Part of a small language model's weights.
Size: 8 layers, width 640, 5 heads of 128, MLP 2560 tanh GELU, vocabulary 32000, 80.6M parameters.
Training: a variant of Muon for these matrices, 4501 steps.
MLP neurons of a small language model. Each row is named by its layer, matrix (up: input weights; down: output weights) and neuron, and shows model dimensions 16-79. Each number is 200 + 20 x the weight over its row's rms, rounded and kept within 0 to 999.
After each neuron's rows is what it responds to, as a language model described it from the Wikipedia text at the highest values.

L4.up797,198,229,184,195,174,219,219,196,187,221,177,189,200,181,231,205,200,208,237,264,197,156,192,178,219,192,233,185,172,189,194,211,184,212,194,226,199,183,201,190,216,165,210,203,216,194,228,201,204,200,168,200,177,178,192,231,213,196,162,212,241,214,208,167
L4.down797,240,171,215,235,234,204,205,189,164,179,209,184,209,191,183,228,218,236,200,210,206,230,185,185,207,187,179,191,185,222,198,188,225,216,201,202,215,196,204,231,163,172,203,186,192,192,179,201,201,232,196,183,165,185,190,196,200,177,208,200,212,199,179,203
Nouns right after an article that name an encounter, statement or contest, especially interview in "In an interview", also fight, debut, agreement.

L3.up516,182,198,211,212,214,197,205,192,181,197,158,143,187,209,185,211,181,175,211,203,197,174,207,191,173,196,176,196,194,192,165,180,217,186,180,204,207,217,187,210,205,189,201,205,223,193,184,160,184,195,210,167,192,202,149,184,209,192,202,237,210,197,181,182
L3.down516,214,221,195,240,178,183,207,185,223,238,155,173,191,210,214,215,163,190,196,219,240,204,244,207,218,201,204,205,208,154,214,192,210,164,193,204,199,207,187,212,199,184,221,224,208,206,202,211,209,213,240,178,195,172,207,199,213,217,209,229,212,153,179,215
The token a or A, either the article or the first piece of a split word, e.g. a-phasia, A-jay, a-ces.

L2.up1841,207,206,194,178,209,215,182,159,217,215,194,154,208,219,183,202,207,152,207,235,193,204,228,194,214,184,241,188,186,160,212,222,223,162,186,198,206,201,185,219,211,209,196,193,212,183,201,172,205,221,212,200,219,208,199,235,156,191,204,276,208,195,199,202
L2.down1841,205,229,177,192,164,187,193,173,222,228,158,169,191,198,199,196,189,191,165,232,205,182,241,205,230,187,203,184,241,182,204,235,205,169,194,205,205,212,197,213,207,197,211,198,213,193,221,179,191,205,242,182,207,211,224,189,188,217,179,194,226,169,189,197
The indefinite article a in any running prose or titles, after verbs, prepositions or conjunctions, e.g. "play a role", "Diary of a Mad Man", "as a distinct".

L4.up1583,182,215,181,169,211,216,219,178,167,209,174,192,204,198,207,160,183,214,205,163,191,176,168,184,193,209,195,187,177,189,220,217,216,193,210,171,179,190,203,198,231,219,176,166,179,217,218,187,223,213,242,186,193,223,177,185,234,226,189,163,168,210,154,230
L4.down1583,201,148,195,177,177,201,161,185,173,193,178,192,197,203,198,207,146,183,191,222,188,194,196,191,188,199,219,173,185,192,185,212,210,237,169,192,205,150,201,203,192,171,168,194,223,196,227,188,217,160,188,207,182,186,201,169,172,185,227,169,186,199,206,217
Opening parentheses right after a person's name, before birth dates, aliases or voice actors, plus scattered prepositions or verbs after noun phrases (on top, over, lost).

L3.up1321,188,207,228,203,183,190,222,179,171,191,182,184,190,176,206,255,204,225,202,245,230,214,203,223,212,194,212,204,183,194,193,187,208,194,254,180,195,191,206,244,219,198,180,185,199,202,217,192,189,177,188,195,182,204,202,237,206,229,208,189,219,229,196,179
L3.down1321,183,216,190,182,198,224,206,234,181,211,169,206,227,213,211,256,207,215,179,185,191,197,196,186,216,218,177,183,209,179,234,174,221,201,203,207,190,226,193,200,187,220,187,171,184,190,213,222,191,186,222,175,205,185,206,195,215,222,204,198,192,164,242,190
Tokens inside quotation marks, mostly early in song titles or quoted speech, such as "No Surrender", "Love in Vain Blues", "My name isn't Bruce,".

L4.up1610,194,196,213,183,242,192,235,187,191,231,190,183,192,251,200,223,192,229,184,238,191,196,200,178,199,173,183,199,147,170,216,180,205,193,199,174,227,192,208,169,192,176,205,200,208,199,200,217,222,210,216,218,187,195,221,182,192,238,165,227,187,226,252,174
L4.down1610,198,199,187,205,228,182,203,228,185,217,204,206,168,195,200,233,203,227,218,196,222,189,207,205,175,230,208,208,217,162,221,173,184,219,192,193,192,207,192,196,184,202,203,225,199,202,220,196,215,200,211,228,169,202,217,220,195,227,223,219,211,209,172,247
Noun or adjective starting a noun phrase, often about land, water or nature (natural slope, water resources, land), plus opening fragments of split words (Bar-stool, Salva-tor).

L4.up1343,192,169,193,210,196,154,163,187,211,187,201,196,197,167,250,185,243,224,208,213,211,177,215,182,166,202,196,191,217,210,228,201,206,230,208,204,223,206,207,210,214,234,191,157,206,190,167,223,209,209,216,217,225,140,217,228,209,186,220,185,214,180,223,153
L4.down1343,187,188,184,199,190,187,169,210,215,174,194,186,199,228,194,211,222,180,222,202,220,171,202,206,225,178,197,205,192,176,184,262,189,197,215,219,201,155,202,218,217,158,187,190,154,179,185,216,204,243,222,226,203,225,189,193,200,203,214,206,226,194,188,190
Words inside stock Wikipedia boilerplate such as table headers, infobox fields, captions and section titles, e.g. "club, season and", "List of rivers", "Record low", "Pld | W".

L3.up2530,185,169,169,215,214,182,173,186,214,182,208,187,221,212,190,189,207,210,155,217,235,195,168,169,211,208,172,175,221,200,194,188,217,238,202,220,202,191,223,207,198,188,196,200,199,168,215,219,207,194,212,196,210,187,206,196,225,227,216,193,166,213,177,223
L3.down2530,251,168,173,189,207,165,192,202,185,175,171,220,200,219,208,224,235,197,152,195,179,236,198,210,198,192,177,196,188,200,155,195,187,197,206,191,232,178,250,184,197,175,201,217,199,207,233,193,208,225,192,211,211,191,192,208,224,212,201,168,221,177,202,202
Mainly the word water (drinking water, waterborne, water resources) and related words like food, land, tributary; also and inside institution names, and table pipes.

L2.up2521,198,214,197,187,198,209,198,224,233,183,180,204,233,182,207,202,214,206,227,196,232,232,207,196,198,197,210,209,183,189,224,190,226,190,188,195,228,200,159,214,157,206,188,189,226,165,207,200,189,193,182,200,183,244,228,211,183,198,203,196,196,186,178,221
L2.down2521,244,168,165,214,206,237,193,246,213,226,231,199,221,149,208,187,217,212,207,181,235,195,186,195,168,240,210,161,211,206,230,208,213,214,227,196,170,200,192,208,195,184,171,166,210,166,162,224,215,175,207,182,164,214,192,243,206,222,186,253,190,193,192,215
Function words and possessive 's inside multiword proper names and titles, such as Rookie of the Year, Daughter's Tale, Duke of York.

L2.up148,211,209,192,190,181,213,231,246,202,200,214,216,191,205,191,182,188,208,189,181,209,203,199,233,222,190,171,196,181,209,197,237,203,220,170,191,199,195,171,198,229,198,192,186,194,203,232,204,203,156,226,186,247,255,219,194,220,191,205,158,188,214,214,210
L2.down148,240,161,206,223,213,220,197,234,169,202,178,173,163,167,210,210,175,186,209,216,210,172,179,207,217,187,211,206,175,194,170,178,198,214,149,200,182,182,174,188,208,212,222,160,197,220,226,201,220,226,203,196,200,226,226,158,249,209,194,199,215,230,203,183
Inner or final word pieces of unfamiliar, often foreign proper names in lists and tables, such as Gravedigga-z, Meri-we-ther, Kesi-man, Olekm-in-sk.

L2.up863,206,216,195,236,185,163,212,202,206,185,199,197,212,162,200,193,197,199,242,212,209,211,213,200,199,184,217,217,186,198,195,183,201,176,186,185,209,208,218,212,207,164,168,204,193,197,188,225,195,186,200,202,225,194,216,209,201,202,198,175,207,219,192,228
L2.down863,207,216,238,220,214,196,216,203,197,161,199,190,186,190,198,200,178,219,200,230,188,183,230,161,207,211,153,218,211,192,191,206,187,192,191,183,185,177,190,213,209,175,179,168,174,230,177,239,208,196,200,227,201,203,207,217,216,157,205,162,189,207,197,190
Nouns naming a cause or triggering event, or the article starting one, after phrases like due to, because of, following, in the face of, e.g. concerns, pandemic, defeat, fire.

L2.up1492,218,212,189,184,212,178,149,199,186,188,240,206,168,211,179,223,186,175,174,190,210,188,215,189,181,199,203,215,187,213,246,213,197,205,170,214,191,170,194,226,230,208,194,204,209,184,227,234,228,209,186,199,208,187,235,200,155,218,184,233,203,188,207,179
L2.down1492,204,198,157,168,216,214,181,222,220,158,193,219,211,225,165,169,192,145,214,187,201,189,226,200,184,204,192,186,214,189,178,203,221,192,215,231,182,183,226,212,234,200,186,207,179,204,213,248,259,233,213,208,210,194,205,208,184,252,197,184,239,181,235,212
Column-header words and pipe separators in wiki table header rows (Written by, Peak, L), plus infobox labels and short descriptions (camera, newspaper).

L4.up2235,184,216,203,185,211,237,250,203,203,183,207,183,217,180,229,184,205,251,215,209,182,225,183,203,146,194,210,192,191,191,223,233,218,193,199,184,177,231,205,202,189,225,240,225,194,217,186,193,218,197,215,196,207,208,194,204,197,174,227,228,214,176,188,164
L4.down2235,194,181,209,215,201,211,149,165,197,197,157,188,218,204,196,191,229,175,222,224,185,197,180,182,184,194,186,202,218,219,235,213,187,209,225,201,195,181,219,156,176,195,190,194,189,186,179,186,182,222,196,210,200,174,194,192,152,186,184,185,207,194,214,191
Punctuation and short function tokens opening or inside quoted song, album, episode or place titles, e.g. an opening quote, The, the apostrophe-t in Don't.

L3.up1059,226,213,214,207,163,208,224,219,205,210,238,163,204,160,213,181,193,193,227,204,177,198,242,174,183,186,209,198,187,220,183,220,167,210,229,220,199,207,214,237,183,211,204,201,219,214,196,211,214,211,218,217,206,223,194,218,152,193,169,188,184,223,202,213
L3.down1059,172,223,199,182,204,212,185,217,210,226,180,217,221,200,204,221,181,213,190,184,185,214,181,195,232,205,202,189,235,183,195,186,190,196,219,181,214,240,175,177,216,182,235,194,194,196,196,230,181,180,217,187,198,198,173,203,200,198,168,179,189,212,187,206
Evaluative or reception words, often after degree words like more, quite or most, as in more critical, quite popular, most noted, plus scattered word-piece endings.

L4.up2423,180,210,207,226,177,190,153,203,147,200,206,205,177,227,189,179,202,223,163,202,187,179,185,203,177,170,209,226,187,195,174,165,207,212,176,182,220,168,165,204,197,204,191,163,189,182,173,170,178,184,213,205,210,232,183,207,212,209,191,172,221,220,209,210
L4.down2423,147,185,185,249,219,189,189,204,174,146,205,186,183,199,167,216,199,182,184,183,168,200,206,236,183,166,218,223,190,210,214,223,198,193,183,153,191,222,230,209,218,176,200,179,252,220,164,211,174,200,227,217,202,211,206,213,210,200,172,204,187,184,212,191
Final or middle word pieces inside multi-token proper names, mostly people, e.g. Litman-en, Arjunavar-man, Wencesla-o; occasionally "was"/"earned" after a person.

L3.up2151,197,218,163,218,205,180,155,211,200,191,215,218,149,190,200,199,197,230,202,224,215,182,187,189,186,228,193,170,190,181,197,202,222,235,217,190,198,165,201,225,200,193,209,199,192,224,256,205,223,208,187,202,195,223,166,237,178,211,166,178,188,175,216,185
L3.down2151,210,149,184,235,170,201,212,211,178,184,166,207,221,210,200,193,184,222,199,171,189,152,194,212,208,215,211,185,223,173,195,225,192,239,216,193,218,227,164,231,213,216,213,219,181,190,229,197,192,225,174,198,199,183,214,225,240,196,211,216,195,172,199,203
Field labels starting table header cells and infobox lines, e.g. Took office, Role, Time zone, plus "and" inside table captions.

L3.up44,200,194,193,222,224,232,259,188,203,241,219,231,198,188,219,192,203,177,198,208,206,184,190,221,216,210,227,194,175,209,205,209,202,175,190,232,201,184,195,187,219,213,157,186,205,221,201,259,214,144,211,178,226,192,213,197,219,205,192,200,201,173,183,218
L3.down44,157,190,212,176,214,189,223,192,222,230,197,252,209,193,187,164,185,190,206,206,168,193,189,217,222,210,167,217,205,180,226,195,165,201,166,208,191,202,185,173,173,217,207,199,185,228,178,185,223,186,199,193,193,152,185,172,232,250,187,181,205,195,195,218
The preposition on, mid-sentence or capitalized at sentence start, most often before dates (on August 22, 2011) and sometimes before places or topics (on the south, on the issues).

L4.up619,190,195,211,180,173,212,199,205,214,211,185,143,201,185,211,187,167,176,198,227,190,150,187,207,209,172,215,181,215,186,217,214,215,152,175,233,223,187,212,228,182,206,205,203,196,214,205,189,211,179,176,201,244,176,205,215,218,212,205,182,207,195,196,228
L4.down619,227,176,192,237,210,187,228,210,170,215,227,243,222,190,211,187,193,225,208,214,167,216,205,209,213,179,192,190,215,222,199,210,217,162,163,185,165,224,198,166,222,185,206,211,229,216,199,171,224,204,181,203,202,179,151,175,195,202,167,212,187,199,179,194
Mostly the article a/A starting a noun phrase after a verb or comma (has a somber, Abel, a former), plus 's clitics and has/have auxiliaries.

L2.up819,210,197,212,195,203,224,194,224,233,195,187,232,222,198,202,176,163,206,217,216,168,197,205,239,217,197,207,198,202,173,194,177,182,196,201,174,188,189,222,186,217,205,179,202,198,199,231,173,218,175,197,190,202,175,219,194,216,226,175,177,216,209,152,191
L2.down819,219,179,193,185,212,212,228,243,191,194,192,246,231,201,208,160,189,201,205,220,180,231,192,201,193,216,195,194,190,181,191,192,208,199,182,243,156,207,198,178,191,183,200,181,217,215,212,230,219,152,215,212,224,190,188,202,233,231,160,143,241,212,168,200
The preposition "on" in any use, most often before dates (on 18 July 1765) or "the"/"a" phrases (on a metal disk, served on); weakly "to".